MLP neurons of a small language model. Each row is named by its layer, matrix (down: output weights) and neuron, and shows model dimensions 240-335. Each number is 500 + 50 x the weight over its row's rms, rounded and kept within 0 to 999. Numbers have three digits each.
After each neuron's rows, "fires before" lists the tokens most often just after its 100 highest values on Wikipedia text that the model never trained on. A number after a token or word is its count.

L13.down1679:427576646477484517545435484440521496525488450495434485494404626596525428479455521458605543476570533441472504486439517464469369508499481455428447504472488569495575471449442427582459453440482510488487502479482465497542466492500497601504561493449575628585452584444520430526414503489500561488
fires before: "4" 20, "2" 19, "1" 16, "0" 12, "3" 12, "5" 7

L13.down1955:505432454460485446497502467473478434428553480546554480492506471457509475413458514536482487455512507609559503375444452512444494531454517492547498608529502539542550411516431522510517571405521513508486462511556494520505497502442487493479535566487523539539489471566458472505456443497543558469
fires before: "\n" 97

L13.down326:569476530497397473440425456491583488331508554483454463602584574537549412503553514588518517546458392512511533532479530545513415535568468462485491512509537476547459508460427500480468559553468402493508429484488411490486487589507472517471479521504630459455498521477393443510394465434454542558
fires before: "\n" 86, "-" 5

L13.down2302:542480518505564424494421429459494533391426537478457475558480423486477538539450471424452514491577557542518500546515519439465503481369442436664483406481468461472582506496463602557552549498504538466477497433513456472469428519509523467544478556553538514542460415424446618500526558582463537437
fires before: "\n" 66

L13.down1242:543482511424414469403490487399557424554521498422478504543502538483495443462457490501466489485525426381509488596574538435436467511598451446483477532439433554495497479473447447409525561501522589528474519528490409495490449450433511475524568466474572559507478580546457510419523421514394576508
fires before: "\n" 88, "-" 8

L13.down1244:498544483529554572452428502448527456510546538477402471390526553492528483531524519517448535524475537460533503477475530568510504481555543537476538527468502540515461545491542534537581537462517603516458494472482477558463509539465517558540472526488489519534528463436516484435449485521569609583
fires before: "0" 59, ":" 5

L13.down15:530458520458574529491532541487460489435455499402524551551429569456467476468439523513558437503483415543401551572519439449403483443435568489521504474491546479478487488449556491490541421522552488383469456422360438394505495574479502503471490473459544498465560556439574465473497529462559539477
fires before: " " 40, " +" 9, " a" 6

L13.down986:446528377446501488574458505482442585507517493509480451497532596516466406406437496527572494490559607512515511530468382484477577463442492531420584495475592442541502527466512437531397498501488468518575479510468512465525495427535497431498572458515445523491465480478489494453471555557522569456
fires before: "1" 32, "2" 11, "aug" 4, "ry" 4

L13.down1160:542532503559446605610511537521512472454513563491443457492591496505521533557499499461484486539516639483566570569509531472546486490476495500519477507544445497618523541457517514506514501540447455505489484507488553508477563468499585497524431527479485543457532373455465534485507436460511385504
fires before: "1" 100

L13.down2502:536507516397507548498529532487497483424538505403571463477569525550527461593510422534415529449475485448465542480568491414490408494525507480559504483459491463514528459516459545556560524486548458488534503497446549606484549446537508548464526506519442526586444460523490452534601553565473436406
fires before: "|" 42, "\n" 20

L13.down216:459507476459464504493522510510565480479586522506555446511527538398557492544464448459665506562471548523424438577401563558489471536505498438477534487473449501641503503529532508478422523504583508399500415552485425555515423474480500518451472502475582577560481540518476527510484388541518446514
fires before: " " 31, "," 27, "\n" 14, " |" 14

L13.down1935:514538441469477518501441503567458471538370558564360488431449473499573487541476555469515448424544579443465496544520513477495454432473482522504482493465516537560461553475436437516482501492459468504496492484509465486573523546548430539440467535471432451512457352549513387538564479472539509434
fires before: " of" 79

L13.down1281:530507578468555574496505510645446580525482519477448450457500538476523469560529490628426593521560490516471508538487468499526491472646411437482566492436550479560531555487502617575497516538482482425477514535509500500555443515486399558393505498473497511515515586521509553368542513532452553507
fires before: "\n" 29, "|" 10, " The" 7, "ior" 4

L13.down2117:455511481466431463493459541504541482386574510626511493536470472575543501487475533528590575526541430420538421535433524390439488501541459544460534498453478478453466592496512524492450547481548458426447483440500505559580424519527494591589447451461583559473426535444559535408510503534373427504
fires before: "|" 96

L13.down1308:471453515548477446491433499578538521465457441526519494506445562575512475504449470484430431505435459505465471509518449519442546481548466429503548515413488491506502488494486521456531522484548575524436445552537495459482450421552507529438492547556572527492491584594510561420518503515383416570
fires before: "\n" 86, "-" 4

L13.down2408:472538439507494417516428527405518537457454519506566447550545551514466486519520577482508402379532506535526525500463445572513563448527546538501515476530435613536549527516401573455482532490541433567419504429519498526459426444536434547453493495458493462515503448497482457484612595505521470519
fires before: " " 30, " as" 9, " year" 6, " time" 6, " in" 5, "," 5

L13.down515:477557525508341457473473490504600533339366567444468486499493555470489481520421477500442473605494526550554500454622435503503554470518504526431502503441449430522490515423445526566508561455524507521427387588502449450496492577505440531524459492531448448464448488485597498470500390501549511433
fires before: "\n" 95

L13.down2870:489606484568514510528445515503392550526464586543500507485455473554433542533572480507546506542498492431459445472490494523422506449489548456462565478507592512493547416492507505423485533557546424517537489437584512517577513458574483531555444433488518427552509531541492550444554497479488454479
fires before: "," 20, "." 14, " to" 12, " and" 8, " with" 5

L13.down6:500534536441507466478397531544460546478542512466478497542502517480477460502475586392468485518556479516526516533511438580545488489502411445467388471552494514470536482557476435498503561468472488554444537419480445594475497508511412390486489393457562560580518430497479468543547533496520557479
fires before: "\n" 52, "1" 11, "9" 8, "8" 4

L13.down823:491589549511489523483505430468583506422581533549557483504478502603470483567481536482500490516562454576501577539557468516480458501436525492496506375438482589478494581438486574476546465524449558461490440482521394535495450455464483527515442474520522399518497483531462503458477490544600432540
fires before: "," 59, " and" 14, "2" 8

L13.down2621:576528420534429603538573546517449489487496491463386405523535540467523507577523466502528538474552476416536451465589490494418483489434436432497579501455450494488484480488589495499470490399455432471581602564470524557593422555452577546484537450521523455500581454509560569438498532549483607404
fires before: "9" 52

L13.down1309:502561480505570546528434551536471490465435465518383489484526494641526445455599548546466522537508466291542480496509436462513529468507553501437525556475506548583507417484470438421502551457445452532525517468504487510494483472621428503363454455483536497466639583551414535450519489502444483487
fires before: " is" 26, " was" 16, " of" 8, " (" 5

L13.down1944:409568632466529425487378541433466505450483542461523494473499408624536428558477480442432470506463402524474399539575430531531475505523511420576403522521469476524483452403458462440520482510494557464516494572459434592487466550461519457543406548500493540449550519535531537477526446457543477562
fires before: " " 61

L13.down2249:520554523469473500466458555473447525562491517533499563518474535600528465512505539479533477548561473559489543565465501543483547423452497508462502526556448569499572464446589476476501572561468454468468547568421383456544461458536395516581499468512579544412532447458488399511472477487558457480
fires before: ":" 52, "3" 9, "2" 6, "4" 6, "\n" 4, " " 4

L13.down568:545494554418569423604516592496469503440511525505540508519538509501531465488494491406504554518456511493506496515572422447484530470483577410489535561490475529546513444450590525417442523518473512582563506495552522578403387532548476453479457441558485577543558484502463467550439513394535531587
fires before: "0" 80

L13.down340:515469512587521511440502522495447527501471506493550461548514528431510536486400470417538511586469473507475464533504545453570560465574503464445587530507558543564543500557507501314576501424382431490535531427541501383500390471554459480479529521545484438574349510640489448536510454398441525526
fires before: "\n" 83, "-" 6

L13.down1960:464535520471453491582527484472476575488516564483539425431531460597488565596500547526421419551523538518487462544533547457386512507468518455485560529433527488467414570453479520514454508484354481537481545517519433556512533452534569491543425500582550521539435504471557500518541497510461483525
fires before: "," 53, ")," 7, " the" 6, " of" 4, " and" 4

L13.down1194:498463490544501502532429453488538495436462476498553540621539411577518533520493498439524418522482500595485516389480512482461462540501520496482415544381494465501570497480526548516426394471521509470387542459508550448444492499396540451423482449498485455452489568518476480438564508548476461501
fires before: "\n" 93, "-" 4

L13.down617:577588519535511511473461492535533502525576520524397519577533506596496337516524631455463572499559472452507481502474484472496489515430389470561519460516553503473472458517465500510512514446453501489490472375578478497371440386485529555464502521481560556532470504471517491479434464328509576513
fires before: "–" 33, ")" 15, " " 7, ":" 4

L13.down238:509495518395472586497504507466366459511600604533523562527572527604517539521584474480442463540567501506281494535489498491519597450491489449520534456581508494416480452682511568418471547538531511526485423516519495463519421510540498441557444482505519480458550439466563447476474500505442491550
fires before: " " 52, " the" 4

L13.down2456:424541549514485513538408483558498419534554511472449477451468547385483494564441476429490507567536466496482571486501491598421475512412527609467469508499513496516494526509533510537522427501477536395493472443518544479511504500561430510477500552489370499519415508461416475515521485588567450484
fires before: "2" 17, "0" 14, "1" 10, "5" 10, "6" 7, "4" 6

L13.down2373:463432429500519508478496472431541502428551492512557529503446484495503409525582462459508484549519491464534474604492520501516492506451544566463477517510507422606518409396513497457616465527468494453520475488545541525541487423509635486390494522429489508421493511433482544495438404561443514473
fires before: "\n" 58

L13.down1286:491580486469482570576523513567486523436466567538459418555510602531498591699568618454534480427477528463528426530457537480551522587449531483537529558485502505563510446528507504546465556588470500422425552468468498531506482475510514628507526439471490495522562518502346514437430519484533509542
fires before: "1" 28, "0" 16, " " 11, "8" 6

L13.down2195:628563486441550380478482423482403501426481547418448519497507473462468432558536497502392514524518500447538435584547412412431578547518591540542531471432440423548531473433412489537633540488586570407604472555476532491462460493474518528447480436504552567534457505490479505464436529474511513571
fires before: "0" 99

L13.down1822:503493482485578456564471396485515528512597506495585548421560585491463519461466499431537458472558517386486539520510499496501523460510476573485475521541472546570384470460477474427499559570457521435531471450456502487441473472480417536515536415504458493604496498493546538603465452395466496537
fires before: "\n" 80, "|" 8, "-" 6

L13.down1676:501517523590589477501415552527550531490501532443453495490455546560537529482514590494597515513516569544412425547467545539470586480517511470458462592402428438534526510499520483414476513557488460557581473535521458465481475524488563456468528491530457566507555501522434522489505444509488381488
fires before: "1" 34, "9" 20, "7" 16, "8" 16, "6" 10

L13.down1300:518492505563510415481472595526448526409544612528541482531532527566466486514442447563507504432561463396462467449478471589533503472500576504488468496493467511482398566471498476545454474451413479534490540544564426416449480490461511576413499512585515562481454439535416485439396452493495500493
fires before: "\n" 87, "-" 11

L13.down2897:523469462592385508450538408496522578394420393565469529373486560468432478521469496479446479521511447521514515487587479463473517445510418549478477611510437462515467408504457486476462542444499508533547500514510580475419514533453449488487499593507460523422615493451528558476433472563489505486
fires before: "," 40, " in" 9, ")," 4, " and" 4

L13.down1453:516511458580536447558452496510447474414521515539478497594445527543473584488492534448566534501451554380475468535502504503514566516410435475573465442487409422411540463478581424539565519498562471544554482470509614463471463379522489540559373436413485487524528529439482513437503481499519454432
fires before: "–" 16, "," 15, "LL" 8, " N" 7, ":" 5

L13.down2947:522489527482518446480533482425466506594508493501413515519489417547490518531435503491545468421499510312467589491435466438383476438514455435473477527473508534367522439559533519516511494593493529483567505435508482603500453569460478556493539469440521490501410525479548509398421502433436531531
fires before: "2" 70, "9" 30

L13.down2593:565627472563627421516506567488517507484518550571433464506579508571526541649515424465494467530574550548526455484493431457540574530445534490483479486584498582454397542448517583561573546488499475532477404461548433499557484538494466456443454419478547497484463533495521449404448585485535670516
fires before: " " 91

L13.down1221:479552546524497468426355523533467526568519523517539546536530512492515493543512533541379484456564493489477479484431503511562526446564516481533585537484519540526470449456486449539497500578504618473469551469491482454529512554531499541522511547473482507514480583574546570491377475562547522480
fires before: " as" 32, " in" 8, " of" 8, "." 6, " for" 5

L13.down520:469453623450477558476549504462494536536484462546663457538526500542497465617534522503473537459521498446480515424538530515517568562457475522567478539432438460562552512505468447464533487669540564578554539491471535505446517540460497474500518506445482458505410557485479456409538493533518495428
fires before: " " 62, " in" 5, " the" 4, " a" 4

L13.down855:412545404410509483487532533425476440524570499481557435484508543475471508594493467411456520486490513416548491538478498473506575453518534513479509494529321572552383474459504536416458538454482466502540478436441472607462503521459514481662586452457444518463516532473419482520507492462466474538
fires before: "3" 16, "4" 14, "9" 14, "5" 11, "8" 11, "7" 10

L13.down34:379500457362465444454427477483418482464487572462505488506456419597515511538459488505472480543505472490494466586553548517519501467446519446581524578504469515599512453524572406502405497545524490458465543464332407531465474433529539462447504368514531624497456514493471499484524535489496404562
fires before: "1" 30, "0" 15, "9" 8, "2" 8, "5" 7, "3" 7

L13.down2816:535465404467488515504527549523443523564482429442503518433597548546465368522485479501485482472549463465508505492511490465479455565444416430484410473401459516561488480501461554488516428543385511505535545529596627598557532411538545533536501476486561493486479454493427526476298535509480412415
fires before: " " 56, "'" 4

L13.down998:514475455577544403536422529498573581531484434526503429526468557514395469545578489500537504520500554610406527461443495434454595481407457542502510528493488573598461530549406467438439456411479466515547438454497467456505513448493416530442495556495475578484537543542530574458430509415496449465
fires before: "6" 93, "7" 5

L13.down1478:498561556386503564419447503459478543470418475492595515545520468586530499499480490481492511398485462544508537498482457402600557445573421479415480516453472504546494547457499534544447584482471465568487509498522420483594539469552459468532456532485515493483497498495463575417560495511480525472
fires before: " (" 67, "D" 4

L13.down1209:432452487483438458545457471520459525449512499478630503558512432563475491526498564535476506444569531423471504571524501439443487505484535524471562517509535515514535505484430468467475495476444438454516465486526527608530585464514504449471423447536499381552549478490407538464518533489524511409
fires before: "\n" 80, "-" 8

L13.down641:479543435492492447503501487476435453462497533579493532520544525521501477571486518554498600472501477454471433419518471485502507539590467524528424525490514484549489489488500518419502476502477486528512542510618500493557460521425451533563391547441458486495460538541477463476505617522507530526
fires before: "\n" 94

L13.down1699:568571528572370515516499434562440599491420531587528505394567481492527510449436496423556519558510464473459591546425448470529512451517562517476427431538533461508447450443507512472512536569532547495500422508516448530475390492519482494464481469459486488520457518523382491458492470505559584536
fires before: "\n" 89, "-" 8

L13.down478:443405574556515511522479443445503446456447483531513563532541467383528472457472463437447425501473551445543542585399437480496458474480510515452421423548394478525480486536567516510456500477454558502448437409398373469469512445603491548512526431478577440526566368526523446587469427432494472545
fires before: " |" 60, "0" 12, "–" 9, ";" 6

L13.down60:599524467523478616523517477514524529566498578439489484494505397506564483542503586461464593500541512433419523473555466449429439504519493522494555549557457419485512558432516508434540554467576537499570526480439523541492502552572634498423537491426536477552484429502506477539489500473495519500
fires before: "9" 100

L13.down1849:470524497506534550534433446585528517505518480513543476573607548454542537525589513573525513458516527645499507467479528497593509517548524455525415589513397423544518553498464486377484574502479542495436442510542504485539548453513490468468594483552512534430476568498516548462547605467513557482
fires before: "1" 52, " " 11, "-" 6

L13.down284:518559521548499579473565595533499485490459487524520513503529559606466615490481493505470421589553532511475465515488500483564574573435417453534457512452537538439438449446445459534537544517462498605450445493484517509459485488496484450484573457599482537479572507495421482480604431379561392527
fires before: "6" 64, " was" 5, "7" 5, "5" 4

L13.down1236:521518543503470473448579498552466518407514398619559430478529553595534419555465511540556562483465458501469456494484503436602506487514408457443545496494479505550495575484509537493473592423606522477492445559497433568587517487589497506505470541469573536519433553550438572576495483617474414521
fires before: "\n" 93, "-" 4

L13.down1709:375507550535502474519493488444556576493461509594519493523486484527552477539525496491524461527544514532484522517465355449541567515517463405510512469501484595478574523442460485473511482477521550507502517584472493477533523365527543531464404477522473462525521489488547563465533466428495509537
fires before: "\n" 95

L13.down803:504409487523487458434506437558449523440554510434559504466509529448504478465505473387603579465466518484486431521413492472461430538449510473541528485552447501602509461479563570447444561521494516488478498504576540518468590519532560594509572562420543573516531492422447457480511408537415469465
fires before: "9" 53, "0" 47

L13.down2226:423494587496489617539440553587480537505419607470508468564533409564426500522490505429469535511540494572431458490586496518496605501564470440556445469518508414471478564451430488435478526470514529535526602453459538462373440448399503477553549475506523508457572418543520568495572472459566387565
fires before: "\n" 65

L13.down1674:462510458537527497497531489551435492506564459486431449534549500543515516635442519483566448414482440387472546533558457508430452469537480520548490494501491528486489504465490428526492533512442527491458558473515409497460516371443464481488542456482511544481517413416525526502476492404509509481
fires before: " " 40, " the" 21

L13.down1985:519566520385458477523415486537519459508436490423487515520419498565545493504539475500499474445600345486443499483530486487522566531451531470537531467526542526452502509457497530526582492494492556484473570512556426386444538314603494494604506432468540459489451514580390477526448481553552538475
fires before: "9" 53, "0" 26, "," 5

L13.down1360:470440533525538489572487402476530552432440541455560478489518475510438542452448459540514433530546525646454499461472484536611555573605498474488488471465548445545525548502523580585518486450470477607503445573532597426537543479507478485465442534506414445587561465534561527586522504530499443515
fires before: "\n" 92

L13.down1442:617493434544553493509605482512458556451421507451503532547499499614614504438571470575405551481594426431482409481499496496516592518577428595569525385473536594419539478472557477442503578460513495516510459489470469499670523528574413540480516444555502487521500531493474523502435553555523496595
fires before: "8" 37, "1" 25, "9" 8

L13.down299:438578529560495408454428435570476493562453542485478387528463528484432548477376513573539412478461556457493499593453494497528560479502466466445493445534430499403510375486496555485467444457482562472560537419584495500441418443539502511428536396470523378444463506479554556491469488565478423524
fires before: "0" 23, "1" 22, "2" 10, "3" 10, "5" 7, "4" 6

L13.down1649:497413571544451576497521370478493500438512472461722429537520433517487509393492535520531431512437451509494495553501476531475493431560491572527467463470476526508451602531531496444528534530453542443510424505542582519465429511521484369568513517603508369518515509519478534532478527589389494500
fires before: "," 54, " and" 7, ")," 7, ")" 4

L13.down2832:474385470528386443443498491563492534487552502464445580442397452452471522487517548468452584530557578478581527450520423529497488494502462542469427549477524448482474397497531514502511510416579490592483439493448552457527545530580431456556578492456487525394684495570408459499496463520512534543
fires before: "," 51, " was" 4

L13.down474:564490371442612514524587442439450552407499545538435454527482474541398429460493488574482460526480526521469481457486422439505473518483533511476582473445516404516454476407478452509470458541468480441453462549555474556547483503515498504446554522524540513505567413454498532476392478560457558599
fires before: "1" 55, " " 25, "2" 5

L13.down1161:545517454461444453498466555448421474554547522553449523505510383514507558521491576506505459581477487510440502528422506484514484528576369490531431476471473586480513546512517598472406527557523467486490525525496486445514460484532534520494483535508474513554426502652518434410538528553451424519
fires before: "\n" 93, "-" 4

L13.down253:510509461586557432559548477530561590523526426495474447560535467421426500434481441484460477517539497490466490422407431479474474540557514552519485477436538378521592552583450601418534520417435457459490508478415593453458445463422525413498413519425533499433449547434573559476495502556545503485
fires before: "\n" 54, "==" 4, "The" 4

L13.down1471:509406527490518492535429466490470526476523536456462461541488494559424485477465501577458524551598484411494509465509470523361529522488577477436503510498494548392355391527487450487397494458475510540472459526536448489521459475466496532481465527410474569425537532518549494498460455474481516498
fires before: ")" 26, "," 26, ")," 25

L13.down1095:479480558499498485531458472486595553532535455544482457508523515688537566510503520425428409450494531554461499521515551605428514423533528450502664492515462486608544450487477486569536491506522507452459399507505537393552466451511495493476498528479476450529524410563432467484446404477476415494
fires before: " |" 51, "." 15, " " 7

L13.down1688:496484521511523388461506530499556484536483494434471511456496518559508495523520414500402538485549583507467488456452527469472554491545502503589506542537481576552487525477512490421487528423503469459538574488500491549490395550482591584506496531521403395605496593511525423466508485522556560513
fires before: " " 37, "." 15

L13.down2650:563472459515406501516520587513498482494508482488449517524626347443520626529538536522542443593506558514569577504472511520363545418426478496514416517429559477537571455474492538529473418528506492469520602430516537434463517416530580542559393562497585483451512435530430570671478525527465543485
fires before: "\n" 68, "-" 4

L13.down856:458498489479504509489507479536466511516474423525452424456506471495444538464561488525526494450476431424419491569512533527457459535591466453494535522453561487476564486590441516409459503545517436448574544451464505440475494499475500449522478474477567511559479508488491435426369568400465542487
fires before: "2" 100

L13.down2920:482457544509508541478482519533572450557524506519432495532486477527490524514496520472531466507528481373499524464490581427475512466519508469564466495394478547513469459519464501468518506534558491520548562452436390412505396507472537595569485403578514532339582548579504471481471504428445429542
fires before: " " 54, " the" 5

L13.down1332:390496494522479534532468466525511528586428608578481368518480521514521481536458471426525562498525471538565515479540574556419496505533522416506415561515465504534538424469502587536422609582561493427459559507471477496488529486567487471384533460577500502482592548494514550508505589553427575472
fires before: "\n" 80

L13.down1098:508587525497420482492380432596469513570496447494444456432550500531553441502478559618446477489527488508492468571438467548459491537534517454458526469555475476469490470450555569498453545435555542582454454545502556472482494541556406470577520459523458496403579570488509560479575546489524528474
fires before: ")" 34, ");" 21, ";" 16, "2" 4, "0" 4

L13.down1255:476435402506547511555446495500490541491613435541460516621477484474603505498472433512533474538502350481509494601520548547559475525429574474491505521478416481496466451517495515504517420468559495492552465552486570525564492451594458556465546490466526458441438445419544342579543531533522580506
fires before: "==" 17, "===" 10, "In" 9, "The" 8, "B" 5, "He" 4

L13.down1176:431525482489506466566524556561485529523554473447476533415547455463602616430543523544521512572482437560516547505510535538469526458458427485519512463460493363431526557487541522518500472487552508495450516528500491421500536457530484455571544495517489527416549568470490551537531523480538567504
fires before: "==" 28, "The" 11, "===" 8, "In" 6, "B" 5, "A" 4

L13.down678:485462456492570466430601499537502489519493453541515449439537548432536357472547566592462556550401467432579490569436559352508559503448497523394445469515463430528511544601442469517470607500553551436401464492522452469534525517510415581550496518484516520466486582548564603496519537549535452511
fires before: "2" 21, "0" 14, "3" 12, "-" 8, "1" 7, " |" 4

L13.down479:463503521468500556502446455516603475503460494534560502488565540474437551465547414510521590561467526623461441534571550507534522554537475522471489417458486564580533416419516515479426557508488490543495492515474557384454488432482540425511554488583506497598504470539538607509518552535484508397
fires before: "\n" 93, "-" 4

L13.down734:462496602513591505476531483533493478470529586571549515522555395417667527489447452471481569527442561610427363576471552502488501528569436556497431469513523452526542537529569548464597524415591598630500575505456580477481586512491468485436457487479505494479467526532477468631537483543483494557
fires before: "\n" 94

L13.down25:559509463455471505495560521536502636523462487481549413394582521518470442519458505489477463538474429554524582502440421444452474485438436474376535591509561414496558469491652592483534472598526622570429472499447385532585502552538489606619543444541482409447570481482554443438385516470517499506
fires before: " |" 51, "\n" 10, " /" 9, " born" 6

L13.down2514:565463467527517449393616391535465536509433498560471466540484514487555355517483502484502501441510581516568500503547516496439576535540383573549436445535543480427445439502445467566407455441479501455439487542451554520489463566502646598485524616477347478458482536437434507499561503517571469466
fires before: "2" 31, "1" 22, "0" 19, "3" 7, "4" 5

L13.down1851:503519474423522533405588477550513604550634547441563456582490493423483477458452488472470576532480452485551410462493539490447406431562504466515545487479512469552435500386519549430491496502550543443498511575471481502499471522348476485496567543492421458501496619457438574473463508597534474474
fires before: " |" 64, ";" 8, " " 4

L13.down2666:562602531435584492483593431443503467421524553509553479523456472403444552579543422488504540473529434520463434552535476475581433498564498475496643471525541513541506440489410497459483479492544498502540481458492453500541493389619546474527547545470455453543487446362526426509559588483499453470
fires before: "|" 47, "\n" 7, " |" 4, "R" 4

L13.down2831:447511491488567526468426442481509561572456467531543512478496429474525425494512496482521580559487524513431578601480503509423526490529514501420503469455517598602580476511525500453500559515549366503435480566531476518444501474542482462388591474479528506503537504497531499462550561401431464484
fires before: " " 61, "1" 11

L13.down2261:543452492537418463486389436497535502568537557559465466618496478484509517597474611511509482507497446469486516516469579615493516491542454492510490550490521503441462531519468472560625577437551444540499519421489426476447437499487488552475485410555570419436456552524453457459521547480542559491
fires before: ":" 55, " the" 4

L13.down167:553493561471428500404549405463530495494572468515462458410477521485494491513533488568473483512454546537546481477521529540561475449570468482546468541500474501575490495595484559499465534570529562515455520605495555574406442507519538520483518514532492471612502495486490581454494509528560539536
fires before: "2" 13, "6" 11, "8" 8, "4" 7, "9" 7, "3" 7

L13.down841:558485520567558501454534439575501561487523547445538539442542655524436505545526595530478501568585499622434517413573517471520539494413550567570490619537532569527480482554531524508551547485463543513521473460479488508474474481500551449432463465488418536512480427443404648446453378488480505469
fires before: " " 79

L13.down2540:449472419474462490475469439522493451517510525487596493463513565536465512492550546570612616545523493570585491452501552467548474522384436470472459537464552549537516541564539509568453507486424493520491507566434543412417421499524425475476540499533538545559481566418484441518460519577492560498
fires before: "1" 19, "2" 17, "0" 15, "4" 11, "3" 7, "5" 7

L13.down853:468482482504510481455494478451599575456477535539584475561555400624600537439421509563544507524554484454511479384494425523449507506410442518492432540445362428568517468449474449419585529587592524600560422510435456542470366494467426535433502507550562508480463469506431556496450486467453559539
fires before: "\n" 60, " the" 4

L13.down2172:517451527493459401531542519470542524539496510548504543517544577588468603496573491430534540460421539436485501448386493407522476517496483478498495578451569436485508470435403541485491502423468589481575498429525472517484542424485489454566486478443563541555547570448391595495490496644535455436
fires before: "\n" 95

L13.down2924:531550531455420540542477440508368521549533439543518507507445548550475615430583517469477417491577484452524500526478465547488500491472569427514445455501537431445389442527573488460487537550551480433536444512430437508426600534504419530548590409547493568437602507444548512521495503480446412467
fires before: "'" 21, " |" 20, "'," 6, "–" 4

L13.down262:497525522543427440430440538513510536455457565496550522528461465425518464561467521477487549578480447580465478513545407511447487567532480412500575587479553504518535472526515568446487507495512534429496385462547405532454423465476552531490442464522554451519504429492501519440489467589487434521
fires before: "\n" 95

L13.down1775:527492534396462494410518424576496555547483496345561583570549508437500444440582470402530546483547485442485450483550478473494548458551483521543490470440510447500507526507531474539561556437504628562522523572518516447583489453419560407454514484520485477535521454471561529420490423555484400486
fires before: " " 43, " a" 10, " two" 5, " six" 5

L13.down2341:535501431553446552513449478475439551471589472467457510542466468462507547504427560596599482550531436480547501508525524508485492471495471443485546446533481507514495498509472586533515533494545488430499525549544490478546559562596531425496435522427549466550524406480482423519388483468503553562
fires before: "|" 44, "==" 11, "===" 10, "-" 5